Weights of a small GPT-style language model, trained from scratch on English Wikipedia.
Architecture: RMSNorm before each block, rotary positions, no biases in attention or MLP, untied embeddings, normalized queries and keys.
MLP neurons of a small language model. Each row is named by its layer, matrix (gate and up: input weights) and neuron, and shows model dimensions 48-175. Each number is 200 + 20 x the weight over its row's rms, rounded and kept within 0 to 999. A neuron's up and down rows have the sign that makes its largest values positive.
Before each neuron's rows, "fires after" lists the tokens most often just before its 100 highest values on Wikipedia text that the model never trained on. A number after a token or word is its count.

fires after: "an" 29, "qu" 27, "p" 10, " wh" 7, "os" 6, "or" 4
L5.gate306,206,207,180,212,178,225,172,202,166,156,214,186,173,191,189,215,169,189,213,186,164,179,214,247,206,191,186,204,198,206,189,253,219,213,231,222,202,218,215,186,174,186,210,162,181,217,231,191,187,164,184,178,175,239,206,184,225,190,180,220,199,215,198,166,212,230,185,200,192,193,205,193,239,213,185,201,212,218,191,205,184,188,200,201,227,232,205,191,161,173,198,186,184,195,220,181,187,198,211,166,177,227,239,211,190,194,223,182,230,197,188,238,177,210,181,263,217,181,204,202,185,175,201,204,228,208,210,176
L5.up306,207,173,199,203,197,204,180,198,187,211,197,221,181,189,185,200,168,234,214,199,188,227,225,228,193,191,184,199,203,206,229,207,201,188,205,213,191,192,179,248,191,193,227,224,231,204,227,232,207,181,228,193,193,213,181,202,198,228,212,219,178,199,242,201,165,212,210,203,210,224,218,161,212,176,178,178,196,198,166,216,189,167,201,205,163,224,204,211,184,205,207,229,186,210,202,215,180,201,211,230,205,183,215,197,230,198,172,184,202,209,231,191,204,180,229,196,193,207,162,184,161,191,158,167,178,201,238,198

fires after: " a" 49, " for" 14, " h" 11, "es" 8, " p" 7, " A" 5
L3.gate149,159,199,230,187,202,224,238,175,149,190,151,224,194,231,180,208,208,215,230,160,205,217,201,217,208,220,206,220,220,202,179,251,192,191,186,219,194,206,210,185,203,173,231,197,186,183,193,198,170,167,211,206,226,180,224,230,185,183,209,195,186,186,172,199,217,186,214,178,209,208,220,169,180,203,194,190,202,199,190,210,207,172,205,169,214,223,194,173,230,161,201,196,211,183,193,195,191,219,206,207,197,183,177,211,171,217,193,213,194,208,194,199,195,236,180,179,199,196,218,187,196,234,176,253,165,237,191,201
L3.up149,190,202,184,187,165,191,253,187,195,191,188,230,183,215,189,217,184,221,205,203,174,196,175,177,176,223,206,194,202,224,216,232,185,180,195,195,152,231,214,185,217,208,175,207,210,176,195,196,177,179,175,214,174,192,212,244,176,175,207,212,191,198,185,210,193,220,211,187,198,171,183,172,215,181,193,178,215,186,213,217,185,164,208,199,241,212,188,189,183,176,204,213,242,200,182,186,229,199,194,203,203,184,153,222,227,185,217,192,181,196,212,193,185,222,170,165,229,207,210,167,197,184,196,221,131,214,176,193

fires after: "m" 24, "om" 15, "em" 13, "v" 11, "h" 5, "ro" 5
L4.gate860,200,183,220,203,229,227,174,212,241,233,203,195,190,223,199,221,184,216,208,214,202,229,202,210,238,237,185,205,202,229,220,226,211,181,203,211,210,200,210,187,167,195,209,178,201,226,199,191,194,206,230,231,204,189,210,220,176,258,236,197,198,198,165,181,211,210,185,185,181,221,209,226,214,230,177,190,210,176,175,189,184,210,195,173,193,201,208,243,229,192,177,213,197,213,191,157,202,207,180,193,223,204,189,180,196,218,181,209,183,193,214,189,206,210,205,173,203,158,189,182,236,204,192,179,178,205,187,184
L4.up860,195,175,205,198,211,158,224,212,220,194,186,219,215,167,215,199,195,222,204,197,232,217,222,176,202,206,225,172,210,214,151,183,189,156,194,199,196,210,165,205,209,184,219,200,167,194,186,214,212,142,178,196,198,221,162,213,221,186,212,196,215,183,206,186,206,194,199,238,183,182,213,201,235,208,198,196,200,216,242,193,156,225,174,222,237,202,211,201,176,186,170,181,189,215,221,186,233,205,208,188,218,205,215,210,237,232,189,200,241,190,149,183,222,178,205,197,203,188,183,205,177,208,233,217,217,187,221,206

fires after: "er" 30, "em" 30, "re" 14, "h" 5, "it" 4, "s" 4
L4.gate102,183,184,198,176,241,235,170,199,204,183,211,194,170,221,181,171,173,208,205,214,182,167,171,228,190,205,219,175,217,226,240,215,193,206,209,173,183,181,169,230,195,192,193,211,186,196,217,216,188,183,206,169,232,226,175,220,217,201,201,152,216,183,170,180,209,229,220,202,169,190,178,228,205,173,205,165,204,187,196,192,207,230,204,216,200,237,196,211,178,179,191,201,192,237,238,192,222,225,184,210,199,208,201,177,197,218,157,219,206,223,230,194,224,234,181,182,209,191,182,201,196,187,188,202,176,202,161,215
L4.up102,200,217,211,230,196,152,234,231,215,221,205,200,194,243,206,192,177,210,183,186,231,197,211,199,179,215,224,163,212,180,209,166,246,166,207,195,194,205,192,225,198,159,182,216,203,220,212,208,219,208,224,199,176,175,232,198,227,185,191,194,194,215,182,179,171,190,182,199,209,179,233,240,207,202,229,176,211,214,191,182,198,221,201,236,180,181,156,205,225,224,189,187,189,226,211,199,195,179,211,194,223,204,192,185,205,215,203,177,162,198,197,215,221,202,209,141,255,190,179,195,174,225,239,183,224,175,198,224

fires after: "is" 31, " Un" 16, "er" 11, "n" 10, "un" 6, " " 5
L9.gate740,204,207,195,231,150,206,202,200,227,203,202,211,196,234,175,214,204,223,182,238,218,250,190,261,199,219,200,208,210,204,182,186,241,193,194,189,166,168,205,229,212,201,185,193,221,203,201,219,193,203,180,199,178,194,207,195,164,209,175,218,200,195,201,171,213,206,183,167,203,217,190,190,208,190,232,218,200,192,214,177,175,215,188,164,197,204,220,203,210,210,195,186,177,183,235,171,222,225,197,172,186,173,222,176,218,180,242,220,209,194,184,166,157,203,216,223,203,208,197,209,198,231,203,187,189,228,162,201
L9.up740,179,190,209,169,228,170,220,207,206,209,164,201,227,247,195,179,227,198,210,215,229,186,228,203,204,203,237,185,205,175,171,156,209,174,221,206,226,213,188,159,206,184,219,212,204,199,200,205,188,199,215,220,175,179,187,211,213,221,203,210,231,199,223,181,226,183,215,176,181,196,192,188,198,221,174,203,178,194,209,211,216,220,195,179,198,170,233,171,215,155,227,217,180,174,187,176,199,221,231,179,209,167,218,173,216,198,203,188,189,222,184,179,211,183,199,208,187,201,207,210,212,204,214,213,221,215,203,205

fires after: " A" 31, " a" 7, "n" 6, "A" 4, "ct" 4
L9.gate711,207,194,188,199,203,214,211,192,184,204,170,239,185,223,158,165,189,199,188,191,201,192,152,193,190,219,229,186,190,212,194,222,178,180,164,208,211,205,199,186,205,190,184,196,187,206,173,191,213,160,216,212,201,222,199,209,157,218,186,196,180,166,167,198,172,213,189,187,179,213,186,197,228,191,196,197,225,223,215,183,195,182,211,157,183,193,175,178,196,145,194,207,152,146,196,209,175,186,190,234,202,210,215,210,153,179,195,207,221,175,197,168,180,219,214,195,188,196,189,188,210,224,215,230,209,201,180,190
L9.up711,183,194,192,226,196,191,248,177,170,171,207,207,214,182,207,238,230,178,177,171,147,196,191,199,209,210,169,206,207,176,232,185,231,234,215,210,198,213,205,189,186,201,191,172,177,209,214,227,200,200,213,186,181,245,183,183,198,195,184,208,178,199,207,213,196,167,216,181,193,236,219,181,196,207,209,194,175,210,216,203,216,191,203,182,210,200,191,218,200,184,183,188,209,199,203,226,195,216,202,219,200,193,181,194,184,198,204,218,185,195,176,206,189,183,226,151,237,186,220,218,224,197,195,212,205,213,186,197

fires after: "ri" 18, "u" 17, "l" 10, "w" 10, "r" 8, "ew" 7
L5.gate453,190,187,221,180,187,195,183,195,188,195,216,195,207,199,197,217,217,205,196,215,263,233,155,200,210,202,223,200,190,240,240,198,186,219,212,205,213,190,205,198,205,198,202,199,232,173,203,173,209,170,201,173,239,198,214,199,181,205,228,182,157,189,169,223,184,218,205,246,196,214,179,244,186,218,203,197,218,180,170,186,193,230,184,198,211,182,218,226,196,205,251,176,188,219,156,195,185,193,208,183,225,206,196,214,178,193,194,230,171,165,219,183,231,187,218,206,226,194,169,171,175,204,206,184,237,203,213,182
L5.up453,182,190,202,181,217,216,207,203,176,204,203,174,220,200,209,195,230,243,165,158,197,173,228,225,235,184,152,234,202,183,198,221,197,197,198,191,221,197,218,193,207,214,217,160,163,237,213,187,187,200,201,176,196,217,212,177,221,187,195,165,179,192,208,195,186,194,186,177,233,206,221,205,181,194,236,214,198,187,203,180,174,218,160,195,180,174,202,176,170,170,196,225,219,182,169,188,196,226,170,189,221,170,168,181,184,209,175,196,185,184,180,208,225,203,204,223,204,183,212,214,204,174,154,190,203,225,223,196

fires after: "p" 22, "ion" 15, "ep" 9, "ig" 6, "qu" 6
L5.gate257,207,198,243,225,217,180,198,212,193,208,217,198,207,225,206,226,214,221,221,200,216,208,179,215,213,193,210,209,166,194,178,209,192,179,169,180,201,166,208,218,194,228,205,199,208,186,168,200,197,228,190,180,196,196,171,188,192,188,225,200,199,205,174,201,206,214,216,246,215,175,187,180,200,200,209,213,244,198,203,184,158,186,198,186,200,174,183,230,157,191,204,147,194,193,194,195,231,240,204,207,205,226,190,197,204,229,215,225,196,182,172,207,171,202,193,221,216,204,178,226,183,179,191,177,199,239,219,199
L5.up257,200,211,207,239,193,253,190,219,186,196,212,225,194,158,169,202,196,197,168,206,178,168,214,149,192,188,177,206,210,200,202,190,208,169,192,173,205,196,203,194,214,214,211,192,186,218,191,219,211,193,171,182,195,214,217,162,208,226,198,217,162,192,172,185,208,192,222,179,227,187,211,197,216,189,227,228,174,223,204,200,215,195,205,171,200,195,212,211,188,177,215,190,206,179,203,205,191,190,174,174,153,195,194,239,203,206,199,235,199,190,165,211,212,201,224,208,188,185,229,219,189,174,221,149,185,219,243,213

fires after: "or" 14, "ly" 9, "it" 8, "ra" 8, "h" 7, "y" 6
L10.gate483,201,222,210,223,190,173,211,197,226,188,167,219,174,225,155,210,208,185,202,167,148,214,211,167,226,195,163,183,211,151,197,225,197,202,207,177,196,178,197,215,189,231,211,231,190,196,230,196,191,205,208,201,179,206,208,210,205,197,206,185,181,240,200,197,189,199,192,200,156,237,208,221,181,210,209,195,188,216,191,212,219,181,220,212,169,195,203,207,168,178,159,194,177,206,193,197,197,212,185,213,187,229,220,198,232,205,171,202,185,204,211,201,250,177,187,200,213,220,215,188,203,192,195,193,213,161,191,203
L10.up483,173,238,181,165,201,203,187,185,199,214,207,172,197,237,196,196,235,199,198,194,191,236,217,183,173,195,203,186,200,199,189,208,175,155,213,168,188,196,184,186,202,191,195,206,210,227,211,229,199,210,173,207,186,216,216,208,181,177,194,181,211,191,204,164,177,187,172,212,167,217,213,227,207,188,182,218,182,241,206,220,226,215,227,201,225,226,216,172,189,214,191,172,181,172,214,181,198,210,166,210,224,205,201,155,203,203,221,185,193,210,187,178,202,196,239,209,186,216,212,191,174,192,190,216,214,157,169,184

fires after: " for" 18, "or" 18, " G" 8, "l" 6, "p" 5
L3.gate195,233,210,214,179,160,219,209,215,153,171,225,220,166,194,199,201,183,224,200,190,171,194,204,240,206,201,228,192,207,206,190,184,231,192,189,218,195,195,188,182,169,202,186,207,187,203,166,167,203,159,196,190,178,192,208,182,206,195,187,229,167,180,182,203,152,215,207,181,191,183,215,175,174,183,240,153,186,213,202,167,208,198,207,204,200,205,197,195,204,185,195,217,179,200,184,223,173,216,220,209,211,219,214,170,207,181,188,216,208,222,161,212,185,238,177,223,198,186,221,204,220,195,215,205,210,190,214,195
L3.up195,190,175,179,191,188,201,205,169,221,176,181,190,204,162,205,192,202,149,202,182,212,224,200,188,219,211,207,219,164,201,216,210,186,220,234,166,213,188,197,240,176,215,187,162,216,199,211,197,186,208,194,217,184,196,222,203,218,166,227,177,183,211,233,213,179,185,173,216,181,219,195,194,209,222,169,199,190,192,187,231,219,217,212,181,182,219,162,222,217,205,187,225,188,205,177,197,155,212,173,208,216,216,177,208,214,253,199,221,194,212,206,177,185,204,216,199,213,186,199,171,205,206,209,204,183,190,212,196

fires after: "p" 46, " w" 9, "z" 6, "w" 6, "u" 6, "er" 6
L4.gate886,244,188,186,202,211,241,171,227,214,200,176,215,182,210,214,225,204,169,181,213,222,180,186,190,224,209,213,196,224,190,177,228,186,188,218,220,213,183,207,235,224,180,190,218,197,225,161,206,187,203,226,194,211,165,227,175,217,215,231,214,166,208,174,173,228,213,178,209,212,176,220,223,197,204,175,207,215,228,227,217,183,224,172,173,216,182,224,190,212,232,228,202,231,199,158,241,184,197,202,223,228,213,199,191,200,187,214,206,181,168,232,181,211,179,214,208,181,197,163,191,222,176,169,208,200,199,189,212
L4.up886,174,180,211,167,228,199,178,223,217,209,203,209,193,203,227,173,188,225,160,164,204,194,191,203,212,201,167,175,184,153,206,221,224,204,203,189,190,222,195,180,185,216,232,208,238,207,169,191,169,204,200,190,178,218,239,217,190,184,210,165,212,208,231,218,187,191,184,196,222,190,199,191,194,189,197,194,205,177,149,199,211,216,205,208,226,232,213,221,202,196,218,155,233,194,213,196,196,201,201,188,212,236,166,239,199,188,189,209,189,180,171,206,205,170,226,228,184,211,185,213,186,181,157,191,199,218,185,213

fires after: "ar" 30, " A" 13, "ra" 10, "or" 8, "al" 7
L3.gate293,189,190,187,221,198,214,218,213,160,223,146,210,196,177,197,203,206,173,221,198,185,215,188,209,236,211,187,166,202,195,231,231,166,189,215,216,199,173,211,201,194,194,175,154,187,214,207,184,230,211,243,197,179,201,226,202,217,157,224,198,205,235,184,149,202,222,226,217,194,187,192,194,204,198,189,246,205,233,183,226,202,186,206,216,189,192,205,201,193,223,195,172,211,190,227,188,192,217,178,238,192,211,183,206,215,200,208,237,168,188,216,215,189,180,198,184,213,218,183,202,230,169,180,189,175,161,200,183
L3.up293,155,185,170,206,183,199,222,257,207,216,209,205,192,202,209,215,220,210,197,192,242,215,221,218,210,203,197,196,205,202,229,184,155,177,213,192,194,195,176,199,191,191,170,205,214,185,178,216,199,234,241,217,201,239,210,185,165,171,161,185,220,195,232,208,210,199,226,197,205,175,211,212,197,224,212,210,185,211,202,179,213,201,239,205,186,196,196,195,198,237,218,174,217,191,168,193,201,198,194,175,229,213,169,183,210,210,192,217,196,231,195,175,237,202,204,180,207,160,188,186,184,193,188,212,229,169,196,191